Weights of a small transformer language model: LayerNorm before each block.
MLP neurons of a small language model. Each row is named by its layer, matrix (up: input weights) and neuron, and shows model dimensions 288-383. Each number is 500 + 40 x the weight over its row's rms, rounded and kept within 0 to 999. Numbers have three digits each.
A block is one neuron, or neurons of one layer that tend to fire together. After each block is what it responds to, as a language model described it from the Wikipedia text at the highest values.

L3.up1255:460553569492523474437558563553541517460485521482514507529512485525473458499491498524523511486531403494522587572590486491530489478533466552493473544446472503478542502461552474527438448439426562489435539477452425520460507451502510545498555541505400517453552525443500527466469457583446474439
Description: Fires on the first piece of a word right after a subject or verb in narrative prose, chiefly action verbs or particles like d(rops), st(umbles), and out in went out or finds out.

L3.up1298:456488533441455531535505456519444514513502540494477492449442483475484535559510524455464468499503506489524515546482498506486562447496455492518466456527510480552538533553560535462559494497511458414479539525464489593484485579517499457510515483473461493514476500437489503463507564509553426466
Description: Final subword pieces that complete a multi-token adjective before its noun or predicate, such as legit-imate, medie-val, ecclesiast-ical, favor-able.

L7.up217:454441466474527532489526529556470439459469501483446515486539529531536389552468515518452496539463486488434507486511482426578536517539458543483502456493538470506377462535490529529547547540500477553476430503456508452437486566499545503434535437502512439439480569571464460488539552550523536557
L7.up307:464500451470591491519509522537507511526426549480501439566509496586529484519578532541510533545499508461500488460463615522473361436532466550521514495442410444482466476555446442553562553533467544472515477521475533447453541491477480578442482483532554500555524495479513488470567458493549499510
L7.up586:467416496443487498434486452623520436508463509500496443457518531478528475495529497487457438519481501485436511491449522460560591518517497501505465489557492525448500521494441474518449529553615477538493462553481504461454501517484551533439445527508510479488475511500470483554548453521581518496
L7.up612:490457506509577449525527513486522512480509533509536446498420471520498479471451535502469496555561483490520480512493521486589436484491562531502474539494469474509429565472466470514485498554510459465444502508502473480477547529509447516545475593559521473534518465543457626505507573478518552539
L7.up998:527462493454450539579509502534421516504492490469570455477506544528445446444469493556506493456500442501468472577471509413522575522442479483452523541528500480499396522514437497490526467494532522524459508467509451469488470421586435509516550431549482536536463544546429507535402473551518562470
L7.up1252:482484430584501497493510529538508515505453506442502524527539519510518589538498427503531522562494493517508563483493553520531515443504469536526436435489431460397464562428499471472479469537501559439545463486446526499552510434463510534421539571469490481493490526544415547514509463530469500525
L7.up1348:470462517537482503558464476444543518543446544559494512515483496508456479427511529486440521529494468467437476441446470471565539499455552559451490484513509452508533433492488473501509522546470505613473554517510445489481504480499467544507499487492476400540509432509554552480475511492546527507
L7.up1463:475562503488429452454532511526530464467424467540525497502471513526484433516543492548515494463481530445471532531473569534491537487458545471492507449521474499480433451494457454511561560538479452509448491453567517526472526501392455466452468475507510457486461527483484525517535453489468487547
Description: Word pieces and "de" inside Spanish or Portuguese proper names of places, clubs and people, often in sports tables, e.g. Pueblo, Valdepeñas, Instituto de.

L2.up27:474488486502547527459485504497566484523549474484506480449488508505421477460487507570518436533563518514480515486522517417587520509544548503519457424450576487493536466473473427469565525521429478498457527518511448436528554594474506444502487451528518452533472620496461425506465494528513483518
L2.up711:483505467479456419504540469516520501486511539460530555513510518519454503468531574477563511456478472441432514561522518487520493542485443492486472468459541462494460526568459430524515467563524491496492494466523560444519553561525464555467475564513480545477497476508511500509429490550506467493
L2.up747:470478433462518479529527494526514493549552486492508481495492509482590478489531410434502433512525450499461485538500492520543562536519490486396546511502532479516500501439536474528478518437479420474532486585424490452548513521510541499550563498519481515473521498618541550517514445546485483531
L2.up967:471520530497525501493497468436496534492532582471477475552479516478534518454569535523542504490442504488517588462525467468491526538483474451470468514466533481578514448506527504487501478572444549536487480539576500538523473455534527470492451511454515605526509565512503532550428476481543509506
L2.up987:479614470408501480440514528506442497509493485462460529480496536472537568503523473511576478496456414564416499564510516420531529532487465492489514549505507510552485478442507456463490535527480544533549472471501509518438509517495496408515483500509481586537537464467524516479508529529515515498
L2.up1306:506529559454540566525511501427519445507474506446421505438441536513474450496535464423530495501561490526543520522481469493522575519443515493487414526468504497526509513460516495508503485502449488488483511445531520481520563497480582507523542519463464517438464470560481530531543573524535534441
L2.up1496:482520500475514551474490527477535531446535491535502494468443545488538525475509517393525486511428481500393495521535486503520505568526481523479551469452544495547440516470507468502530518543535552547504534537470420450478443501469480503532535551460490508580482471476505602512506466539471440488
L2.up1498:521527435497476500516504537577491505499543507450449508477495431434529520506541550510498467578464614482440478479538445495535478509431515473497554442485505456529537483470486530525495466478515541514517515518485563525498520584488502519509460467443472540527528424509483447537492491488458549456
Description: First one or two letters of a capitalized word, mostly proper names split into pieces, e.g. E in Eldar, Ezra, Ebbets, or St, Fran, Ott.

L2.up219:541603476490534532483523490510509538471520558520487505443480506575485454532534466462507493468480520636497504472506497507484493516502412520464485460531561495531497519506542521463575488601567524555463524487484444472500530497519452487574546592458531459532526573521531473452458490515440513486
L2.up425:479561540545482500474548511454495432528514529503587512434456530467447465435497549561457448488515501509635495492514498426507539538530512501501481441499542510493564567493469495447523520490558536524414465432507490464546490454470517543559549541500450467545571490569490498514436508500582461540
L2.up441:501476472480538471416521552531577502467491508579455514496508502506447511502494501556530575565476509507549488555476571515544463452483487503477497445574567482512557557476505478439526540459512553480491538466486564448445554469466513504494555559523474374491477544487502594455490470533557504507
L2.up850:481487538466531434438525513501567442517459513490544524495518491528523549508478459549533598526478519508444541455433575469513529516471490534552413565488528542546482583479518515453454561539514477520493508526547513513493511530492585465489468483463430486506490485525483498505512458518463488477
L2.up973:515512505472506474410470510480513552452498503468494489493511484523573455446520507481492534486564491510524533506449474613541545460501512460425420514466581526458466497470563514528502503494526533539498510472542455543459546458506468508468570530538488512541492528538505496504463474537547435521
L2.up1020:493484491496490554535478522466509452483513514437538467520512498561560505473510507460484518404512504541601515472464539499527506572503459503532485541512512548509481469477564530477515488435551488455485563520494486529542484501504488398509486561504546521530523533562444435504482439493540513480
L2.up1069:535477527498555542495465522559558447480486495525487479500471457552540466509499556499562502508456498502565497542524516458544482476594475462470464492566522490469516516505445497417500528480444520560480487457501481445504439446456468491487521471506449480440578450503555400455465418493514451494
L2.up1242:538519545482511496482497501415567486376471534484480520514538451552525517487550561521470595499523455515568469473489513556510555460504499510535506501593547557446491431467542459460447572533497542456551444497517418456445532522460448443459554515449567461511431514536512488523475469577511523483
Description: Table pipe separators in sports game logs and score tables, plus word-continuation pieces in sports text such as All-American, Conference Finals, assists.

L2.up77:577476450504502496506512484480514533554492501409502381520525463576456513539509465480499514503534455464415540529495455505450551495543507538427503447511500499553516418510521508501531489491449472485456393590474527518489561499560531508442505496535501487472497510470468470528517576494543569406
L2.up300:502502523437426493495485530526480504548503491456472448467508508527526479546511536496467417594456480464534400502461491483515556470506472528499502429564489489503498566412507501439496581543499501499509486564544433518480514474537522449533513515475496467478454471560486483488480529590562580473
L2.up315:564468475476503474590508534455497516466549510461530478472457533538487525537524469481524456531521536422601462488547456463611538524566548519512456424489529543536500489561457466550519489559547494429504524485465504496481482558535474458486493455537507502559484540488504514469443520499507571486
L2.up545:494462461482461501507490495479474553510512547437440490468565548527489514523537485521461476574484428518465497523480461562481571471471495494462439535538528468563478464475520510501514486541518526507490518495461479420583542503546476528560499457494561427500504471506541475509469494486540526478
L2.up569:461417557549499510513497546482479485467464483564509451506465498589521495535471531459478438507514454420486515549540510422499534491591539551426510532435533513483458503505568453555517484467547481560474502586502470441495489523464486458542496519537438473544488490554499542528491468521536417497
L2.up764:481444534548511541486552585587437460548513537504445418546540500501535499486553541496515462506461491533450507566521474491533594516468535470474529461457471486556498502485478504511488465459506481449441456509439467485540534474517508496461534455525559484448517500452414487502533545500519498515
L2.up869:509485452434513485499527499475549506478535502437469491499482521533553481458518588515455504483502468444524531472489447445527539470499504512505520504495516512473491488494462487486422439534479476409527476513502454463476558412554553474534551458585512453486541497499513476474480520520552454501
L2.up1080:460456478460469455490495559512515518543479560445505486476554468519444457502557511506467495523511482453505479560455498395564544502420502514496527514490497501471455485427460464482519548551520512498403477558544388526473498465506463495481461539500450478521480496507502563529499485540550578459
Description: Inner or final word pieces of Spanish, Portuguese and Italian personal or place names, often in sports tables or lists, e.g. Rober·to, Jo·ão, Cacereñ·o.

L2.up10:386463483459521541519556479512512582454559515565495497518493510503504545516517504499494485443521507543423516513587432412541528456442370552534460596470431505506475473545492521521437523502469559553450524547424479477468488535511548487492484566555444459462478527522462511419532510515469485556
L2.up767:424486504601557454500516524549436440494510482480407461516568508461502494509460513487483532494486468562516599543517456526510436466502489506494464516571534532470459452465539465462521481498502499445600520543480490544524512519527553516541556537553454571510565501541449542463508500606498504441
L2.up786:480553542488532496498498510502485482555537483638460457529508444476503518411563533531503519488453515511510473589477506494557428493412465508506521510458478533475503474547474480479527518448452507456500514483452454551514466540531518489450458544490480546553518543577471552463464543521436527541
L2.up1013:476491516456524531489415440535564537579478552515427437509539500528440501525434485482483450506498553532482470532445472506461500541465466522476496443537531542516558445485513451468452547490461486481507523473551473457447477522485532544443498452498524532531588514489507472557536466507530432494
L2.up1110:429496498516534562524449500472536498549505486500455437514557455491486488498524458517541498599480490504413482453536422514478466499532463526558479466527528508528490495538454521491529452514436465476500548467476448488564426497576454446546474490518461483484497513452512557574530513512473482564
L2.up1460:530445495463509454424481543494510440475545565493520563514523522553512456473487571490507511485416501535522538494512459471501385495535508535479474519521538488482483527568506502516495462493468486527516524554507530497438454478523497476592541534535497498399552527539521487498447490514439537487
L2.up1488:500472484492510486396553502491463430566536528496521485512499470524488452461465541570458474529476501506427546547475550453543490461466480499486499528549491518488497525541494515497493488454512502488492500454523498412489482509525466522556477530478436574487519477466489525474448535431459531479
L2.up1521:544467496506466478467541483482516483501472545453465486514575475469464508516467521460487480590459414539542575539503539488498466543509423554517474527532522607460434533510512573499481586489481531438517500507389445573442463546540536516476547530623486473559513459534416507483468532436492583505
Description: Final pieces of verbs, usually the inflectional ending, in narrative or descriptive prose, such as put-ting, conclud-es, reve-als, finds, look-ing.

L2.up193:447550520531478497492536458479492495485490497617514535532454507534521506503430478485474564438517505535473461512510535525475489461413529615552461495430499490531488521627460487488490490545537464441504499480466542547533462485536513474505463472463430495456555437466477509476485496493459493535
L2.up229:447506516498481489483521519476488435539560502494569580461482470545503533501448467415416501538496558427473548527544596533490488470498509470506492432542487457501536461537555458507492436509585457498529520562521542528486539541569475434494460487561484513571508472490469491429494549566417515527
L2.up466:552542540565470538533580527499524468519530518383499528445435550533520495483565429594526463481494478452443493471565509588507473498586468580481508394501518439533511464482525571498433498493493536532454552556469479467473495460492490489489504460570490517470555506485477506524525446501537546488
L2.up631:498556488484519514518575534495541549459550541490519556477469495509545509535456450519477452496464531417438488511555472455545432546525534563493482455492511460516525445538427529520478459488501478446509558585499524416445500501572449475528510510578487506507475475571539472481526501504450551515
L2.up946:505457511463493457462473371497493425579529521568480576484526507549454502530477487529441443548514557496484479455521511493483408515509485551591550549486494486567519493489576491484464505453475499472516512430548534506503487468535483510533501434509452509555457502444506479470531557517532458488
L2.up1010:462575498548458511491564463547477471510489479528529534478488494498455499501474463469477504552473480512449543493551585496512428494526549517520544519477512454488484444539482467525425458466509566473493508612560500499504500503488528526466477536520430555449544504488523460495504511493455529544
L2.up1102:522463510439506439487470526423496489505529541507558466443411539558543514511497526479484461483473548473500444541473466482481473460461452551556403502520507578551510480494499541471492523472561438469510565533499534480527522555528560499487484466410485450494463472502497489530416525522498392534
L2.up1189:480526510464491525454523497428469497638527525531585515404489545515490538463536538503470395507497515523430488512499535481536509549429564469503559498585555500551515450463486466521529535496484480511522505490501496524549528565543393504497468439498433507522455450567468489453551549486501567551
Description: Final pieces of modifiers right after an article, before the noun they describe, such as participle and adjective endings (uns-igned, upcom-ing, Ghana-ian), years, and nationality or place words (German, Liverpool).

L2.up91:533485445539475518501463470456496463506537494437436469448535502486498482511485494495572553505533448479461482484509494445472471524523549494515503485481569500499446526507520455486479529470548522492473460498582465503453564510424504591486562512457496498525517549592408450514586560491524445467
L2.up232:470394569513531522470495462491468474426476463505471508511441527493492467437495512451491438501439496498507410523540484479556423548526488525492474517556615492456504514534567467487531499511432452463515505521458505452502421527420455435485502548511517513503525420478492530530508503502446464507
L2.up557:490417499503490475471433533521490427523530457499477443452492490550494483448498511523525465492439476486436510520486496523490462510519534470486496456463443567490416483568501451489474502479500525453507528588536520576437525479498544469511498434507601483490518559564480490516503457573559597480
L2.up577:520522480474503528448559476523521479457522493444506506512493498476524541490495548503496485502516519453504508473452473456414471482490475500490492490491505524504466476535489491528516533483492562556421445481516474575524576462512522530516516463452497522503549498462494573540449448480437457504
L2.up685:488454488459600468474486535503487517527476526452505491524544470526490520471485489521566449467400498501518471484480503465480522509526473520500500493560537560494567504383527371591573461473510566457476517461479506482470521490511503491490533499468575551562528523493503528533499426501527483558
L2.up1292:424399448543546505557498533477494483506514488571492451542465497516501466538506536427512487434471556515486412547498480500575478537505466507510499541450388483557402489458519534454488533495470546471564464437502453497487516518461501500535542485376462410491551528511543565555454472534543488605
L2.up1432:556512510506495505526508474491492480502487495538496533584536493486508427468455573458547466517515548482421453494450569472516466574489530500471476448529467459396495525586510470515546586597548463437504531455491518549434477482473500491499547468409543457515541512482438510466502479502483514475
L2.up1472:461456484497535484542454504498443508540472435541502500478528534570520489511445517432461527470515460505470458436473542480452551517503509512541458495411519520553466485513506448453476514544509453447504471544507504541507439517526476469525548489470442541524514514480464520523471416528541569550
Description: Prepositions, mostly "on", that open a phrase after a clause or noun, e.g. released on 5 June, registered under, rolling along.

L7.up134:470532503463460486516523531543555517500538480490465498544459547511513523548447492484493424539509506542584536543462491424474479474500442460481531506578449498508527498546448516489550436511482534522493451516495543483504509548578495498569564475524535512514478464423519549504466461473468515521
L7.up184:514497565438523473460468510519498468489552514474479595465435462516530466593488548469488513448418630402652427544522581535542520491499505472552510454512523502490437496491522443573523472485476489511474550504502505504532541472526475497487447477498438462472487507502527497471489515501482453487
L7.up942:539588551458511503454469545482455468500496474411575494441463536453490568492544533471453519503532488490451507517519481497508511448607471469531511410522531501473474464511500479541524455509526543428544469515442520544510540441548541447440465499552538528494542511539487482442502553400497441564
L7.up977:485491512515551556498462537455483437480536469424483473485493484498439481435441525493544444441501557496605545532498478487502523453538431561481501491573472445502535478522522559542549509528510498487476536497516459473507528530525444486553500532470481498514414513529490507482470538546444516593
L7.up981:489495504474513558570459550516507507540496511475512458515497500509483504448535447521446465495443516519629465498502500537500461476468515402527533435453422411502543534490508521450562488481468562453496500525434459425454567502490469520506405510444428510561521526503512416513502527566439527548
L7.up1006:528487555585515501510436538526494528501527487438527395569380472459428498429423536463515468485526539435454495559496469525458502408514529512451513479532526485460486515538541465467575492498509486546448505463563455486448506478421438386449492504529498508554494471527540520485450389504516525557
L7.up1314:541553545465511530507457560513626525510540510485552520492497521462485525511462528476527457477505535479514491567537519515537501448483435493465400468609513536502470514460513504457546546556547471483489532558532564506439549511457442463500519441490497499467428476511544511470536551552448487494
L7.up1455:513500542515560529495451541538500453523551563502512519448510496479514533532450550401473470582434542490611520517480502561520500425456398513572465494534418460548478445572560528516515456540468542461522581519475472495518565501542440502561460488467429447481511494520465492519430482539486459560
Description: Adjectives, or the final piece of a split adjective, placed between a determiner and its noun, e.g. the early, a tiny, seminal, first.

L7.up34:459487448507479490542518502476483517551464523494566508480491451573501517548459465482521495454493490510494517544516459428498513438548513505488519467507583465513468521443506507475496544477480454492542498483533479501426522499534520466497521521501498576530480470440506452502509524527452452533
L7.up86:489519545575526435541446551489480472436504521535540505467506536517453458495522511529520462471447565465428494511491571537606473497543504523509547443520550499505528437462455437509536476536450540536500474458475544493441546505465553449435470493517490508501482564488554555546576438595501488490
L7.up397:512468449552493422472443460500492492529474432469525530474502583500547499502510522542522537528509491543586508459466500442510555522570493496465574491498528450472530540524590532483506532496530497564532482504434575505441522495512574461415452511458524506443506495545492533513534501570576479485
L7.up599:510549495455476506482470531554509530471509528443518546593546517486540489494455466532545523519477499462467510491510533551493497499404486523445492439493476546509490558510492508462487456462526556539489496601539417529484485458515529442462466551552471519454487528494496539570471528577479444455
L7.up691:479476489475505531475464482496540514455496585505535494461519506563474487447466484501458552522487415549490577474538520535497473440479510555472451495481511491418460495432531550443486517487507448454511480497571415539411547435484526538523536546502512516564541469569546542553474519508468505483
L7.up840:537563510526545433495471499487508549506464575525554500485493538510471463455504498423508472531614475497438495466446547423461540455510513529630491432444552515523418502483507466447462490525422525529558538525522517469476502415509489468482543487577536565456543511483440534505552474549492465506
L7.up1152:482546462532516482541519454520499447500545601463496475496517517593519445463518469476553505464500541451495514473549514507553439430489436493504567463497581550481517479545534533530445460554456559496474523571481462470514521460533523549533543485533436479525507422537534521526569526511466472468
L7.up1418:532492497452514526551494582522534456506459586494556542437470499573530486479527509492517515589507522523477504479465479544524564466511547548479481459490500629441520500600487471489521492526501486444459487477443482531489597483538543488519560536515424484479537424499519502571512448499534454514
Description: Mostly named after was in sports and career biographies, plus awarded, nominated, scored, and blank spaces before numbers in stats or chart table cells.

L3.up915:489557467464502491443494529515516471468452571438511529490468527611424493494556549452554520416500439574532584460503510551504547463513408512508465459448556558429511546408587541448543478401487451507448449537518514521469500409476523474525504562471518472520495508560580502516528536567474421543
Description: Tokens inside sports texts, especially ends of team names, award-team words and stats words: Team, teams, Orioles, Warriors, soccer, deflections.

L7.up281:530498565457521567476504501476441509445505538543547477393433534504527534569491589592456525390521551448579475497499519489493535564574548436445526497504595469529523484491534474481404577457518508499542553503473516499511559484543490508435519472492498525509494472523495403500455537494473492519
L7.up446:447476560525544473526464496512494446603501507514556470448564530514521534504474469478424468516519483580523500546469465494506433505491406517475466523538581414482562508549468517511496520513504501474388507550517535517512536446476475475542470487497482463491509533468451456473437405495476430536
L7.up914:570495509499546460493520522516509487510558466454503541437508451540547480453470413455501576523555514458521439511527511493513470539542506458419426501535495507558498539446517445565470449469493470551543490522488495476490464482494473520521510514533567494471492470532442500471559555519456460524
L7.up1078:504485542431452511451528504499558521458488559470560496510440472496473541457476492393518581561525526573470501463423522509495527525589516565579507514481526505521466505551476510556539539517544511519494450445557467489543515463515466488599496530494554497518554482527495461461522530532511516560
L7.up1102:495446546552536551506419496468478498458514446531501468487531445514476449531472460525473501570485567461488482482560448543452546513511525516468513519476533468486542502483602533441513458451511508485482473542504465475522484457509487513500475528505563517489559513570492526494588506540491454490
L7.up1129:485469507522629455491468506389538462517503488563508514523495502551461541540478419505487541494508511495504494570504433445495470436536502537463588539536497491480539449474510463464477471504506500443476436550533497530573541428534452535471568532560491519486563548470463423531461497492507502465
L7.up1288:471497510493588508500465564505480474518508419507412498471524524396489521516462536432506485476500477497515509462510537480497500499458507515500439496522454502545567400454571491575479437576481544471511496518522527485490527489500485540483484478514516519443487513554468493574436547477559516537
L7.up1480:471468486514514453466542538503493450490517501446491497455501545512520496461503504479508558548476470467524539491546523504501524564523453497493439559494455533511544532473549530496486584459491495485540457509507422534524515510502564427496484568457463479515432505547482481524547457499503512572
Description: Final word of a noun phrase, often a publication or critic in reception sections (critics, Reviews, Times, Billboard), plus commas closing a clause.

L2.up40:506448535557526514452516491461490467531524453465502420424478532484577588523527473465510493497452567493468481560503493505483505520501538457479509507504594588504513513552497497502410482526510558557497518499493508510459528521496517544561477559501412538528541551491493447502475429492493638517
L2.up144:469548543457477526512517529461478472515467551519521461473526461496519577449462477575440535477432498456513417556482491521530562504545460451485487544553528471488501540454543494453502481510473492504523545486524447470425460481541549541484531468483494483448603468494545487452548478544518435488
L2.up148:490499553501498499407467451511528483520522476597515501492520488530502531596514505550535497522472566493556479520423569459530510462523556506516498580517478552553549490463526505550614452558420506450548470492535477574460471469543534501506423514565466518451506479499489548493566511526461439433
L2.up233:425438559521434502549407515558531508449506540497538561460545478440512614458513433538439568506531530562510472483473528497485478616490472517553507513549511507543554515526507494458466485476514593464506480511566524476474526526581516457499473493561535469479513554508481499520455482456489569512
L2.up237:564499570483530479449538493452495473481541528543479536452499540489428477505542473503480441542451487469501445553445549529441456471522476536573528574534536490503567509473503582470487497480559565552538624528510484462553554587482544500475515529437482486478481501499454556498517526484442498492
L2.up369:502503546557541490479477491555544576448489506482448529495471502528496531483457549448538552509444498519542477592554455501507456510466520430483494500495489454566523483429493420456454435575445521531491499489484500493411517469523481494510492545522517445428531560543495469463443565457591508508
L2.up642:492492434522500535576508501564548577506465476542491478517487522477572497521534527524510515550525553451595494539470508455472484552494545564523466542544519517486477520518566519477464476580504480505549530427555497518499440505450556473463510532566472547460523505516487464567513509531520592484
L2.up1228:512544500509436500497535498562557508451567536582545436428471476489522515501557428556500593524482443542530468558486522474439496494533522472549537534522528497530489508541519533509478453606534603455544545508476532531502518515548457470498473499523450500554551505525513515546525568531483559467
Description: Commas (sometimes colons or dashes) right after a noun or adjective that ends a clause or list item, e.g. "often smaller, growing", "social, emotional", "clan, or".

L7.up46:553457547506500497534486466529580433515482529548459443552552549435532443511485423487508460582491495414488565558484572453498534561559442439541512440492499476505495548510528561497464576483474547437521433590504406522558411563549539527511534515502494505439529427518447513438469479506501478575
L7.up624:549526532450549465531420460504486482502545493490536456488509519484573510545541573516523491564504505463571484506515450471473452491520477496476419512532444470445518566494581462471527494490499510512507402559497509548522449513481510463551554490501475481556540487586453466486539489572433465553
L7.up711:549547536565449489535581482547518527453461600471465471534572506439519509573456565524534527562473481503494524528460483491441510550545434486446485473471496490504460525542498487483464483481493510443503455543512448454465427616561522525548514520484523478446450454554482424482462537506495520545
L7.up824:508460552527525496512453478470454523505501485523527542545518520485532492552474491461628489526501500521522507513470499549436537496608494507508535487556466517476488550495570468446529571535375506446531499524510480465463501549484474517459472552473459554482505530500468527480534489562507495552
L7.up1177:500452470555456536506453495541501487407552453467511501501501535498556569513435493485520512489485567448517579502549466496498514456498463522496462474517481547482499533498504446483497387526562549445482586460596493476555450411515542542481520555525488539486562541577475486417503500543464474492
L7.up1188:466462483569484482452496468501433538474486518541597566493461626529467566472460463481520491515517492537533546509453460551395433492526442494518446468529476535535519475462552536517538395524478521499566469493522509436514433473522440507548505511497515553483450578526478580518537507504471490517
L7.up1375:529429445417483430484485534482479466516505520516516542502495521437477501540490515484477526404483467499496488433485488431460464564522437526497522471549428556507512525478473424506485502497483524478487612590539545551535497595559514552457530459533475548495545531574480455506494514550478480504
L7.up1410:483465458528450453539528551507448493497497524504471518514557550500500422513462497504564506479460505522446471541508541514503428560585496492493526483405444470504453506484477477483510505492481527472433543542499455429491481485552510532562491542461556470448542489476495442481456501500532584537
Description: First sub-word piece of a verb split into several tokens, right after its subject, mostly an f/w onset: f|alls, f|ades, w|ants, high|lights.

L7.up269:499522524472537480511510497545484497473576482520575485522567465450506492536386499510497572474495526455448531495494488523504516559473470538476416452472532526523543445432475524509568577438467506548471553498560582433465536450469496491423459466476505461502496531552486499480510476520527502523
L7.up288:516539556444502519474568500536553523529426501521489527492492427539550481499468507516569503442524495506470448481532604470520518480530588504505495440467472445472471540536476484528434486505481518538494479453431493373565486518515573532457496540515547485510458462545505484525485530569509595478
L7.up415:527481523480465515450518490503461509449587528534548437421472540500560476461555412504543479520527469540455517448506427527516550496558491533495519491528493534512485474483544446539506458471467442525526505463465477478494542483544448448466496507484576514565471512533485476560460499542489507544
L7.up461:511550532528568536441533519542556525444507512529457479525542506536511485530410471534575529493487477485443446514512453465511553526487486531539570473466508457505462504468493516493469515497562523502467573471439576408463509558483517500500414495523525484535468551543503498439563519530509551446
L7.up749:497575500442466484490484442438509495507506582577492463490510495484502430487491434543508435523577524558483464482487503517521584508473508549532629516533570451479478519515490489494404564527513528492459456497481525480471543482553495547519456467627507522549454456494503526500507585514461508495
L7.up1193:452496498492609436554501503515486502443452478472469494533490531515525466453534503489460507571503487503496534533526551424515573486541426416570527482496521456523482529465509551552432495525531509564524552512540529458470511512501550518557484550512529583537548474540548474546531481469421516418
L7.up1409:530469500482491554448492500503533514525564559449474551532476573498489508523489514514543540562443502484464503481555488487592486492490588482549495493487503468498505457479487517517538549543549497520480523470498511440524556574466513506519469433521564421537514495535519453498515530536520537464
L7.up1427:489591518480580456404504527549475527393542552512529443517512509552529482521402473432530530449516458456401467500505491459492521508439499543513562452433536487481497485538514491467480543509432471464443474490506466412492551512400441508528476497503488540520542510516489495475537571513539526463
Description: The first word-piece of a person's given name, often in table cells after | or after commas, by and St., such as Gl(enn), L(iane), An(war).

L3.up415:506486521476429532505464578562486438487546568562544449441539547551517528591525418478547483593546480511542503596552527489542512414523504547448384498463473511476466488476494472479476502567556530494483467533487450478401434465504450482458484527512496473459448420436435468528496488479507514516
Description: Inner word pieces and particles inside multi-token proper names, often Spanish ones, in tables and lists, e.g. Qu-int-anilla, Áng-el-es, de la Cruz.

L3.up644:517488480512467486469531471540510549516526502601492481520547533505551541548530483458532565492491498484421475531533579450492547495453519496487566514493520544472459488460510518493512461487516531461524486579533476538464512478508557491538450469480386540511516493468493545538495595493508544551
Description: Opening capitalized word-piece of a proper name split into several tokens, often after in, of, or a parenthesis, such as She(ffield), An(aheim), T(acuadactylus).

L7.up15:516510529511535464555531462496472539521511549558441465504391580481442571510548475485514415373486578538418434533497423499512466454472496560463475564500482550492524527534513512519482567526428529508483506573531510566471492441476482473484478464469508493541439585510493503486465498511517515512
L7.up62:535463474526463504484465519497502517482464513524504481514530550473497526500477473574439526480441516519502491563503500469514518484448477515494461463555485484518511425533467567491507451510478555503464507443543587503521532510453593504517481569519518505526557504542443521534442482537529489507
L7.up169:573523483511482487543458461499494454534511466491468409541509474453530506524491427467443455456482551508479465515540492512536477505481539492432422529519470509579542549466533486454508485481538490495482433498526558535529527451466523502527473518531534549515553517550416465500434466458505500505
L7.up232:506492525493456514483495497467583429504492536501546440540513539500528498411506469449461546439513465464581506537474454519483476491532528516565495494556482493475514466429496532534470524499547566507462487462480567550501436493434512533475546477453534473534510459540454477454454485564449575525
L7.up638:533480543605507478495489494557550513517509572486443451466478493460524478491445476470463554558478508447467519531501530488545473531459484501568505426451466520553545516494505473459492517478478528472544510541467503504460529483508532537457521470437530533469463551552430494476523515499467573482
L7.up650:502496516521533552540487528488485493534518619433518507539542491492590490493481520442496540443511448583575500517518490433535545512499511390519501546490479535554441444469544440514555496525429532547575525480500562435466463468425421486508450493439507390555472502494550436498515573487460499540
L7.up1137:535516485553564511470493554479444496513518486457545459542523493561497521523496441473551508445448508479522489527480475529555501575409501459511433459473512468510511512455535441429450429494449573488378478451533516506502502457480449486456474507549552518484543444500481494510487520488487545507
L7.up1522:526510464474539469454523499440588481458420474466537429530469484493485485577487498516564544568482418447430500557456539545611506536452501519481443526450458449501556495512557508511594458514486484474496547510430512553507450546477576480489416447496568431520403516513463490426527552470493490476
Description: The preposition on right after an event verb, usually before a full date: released on, premiered on, opened on; other on weaker.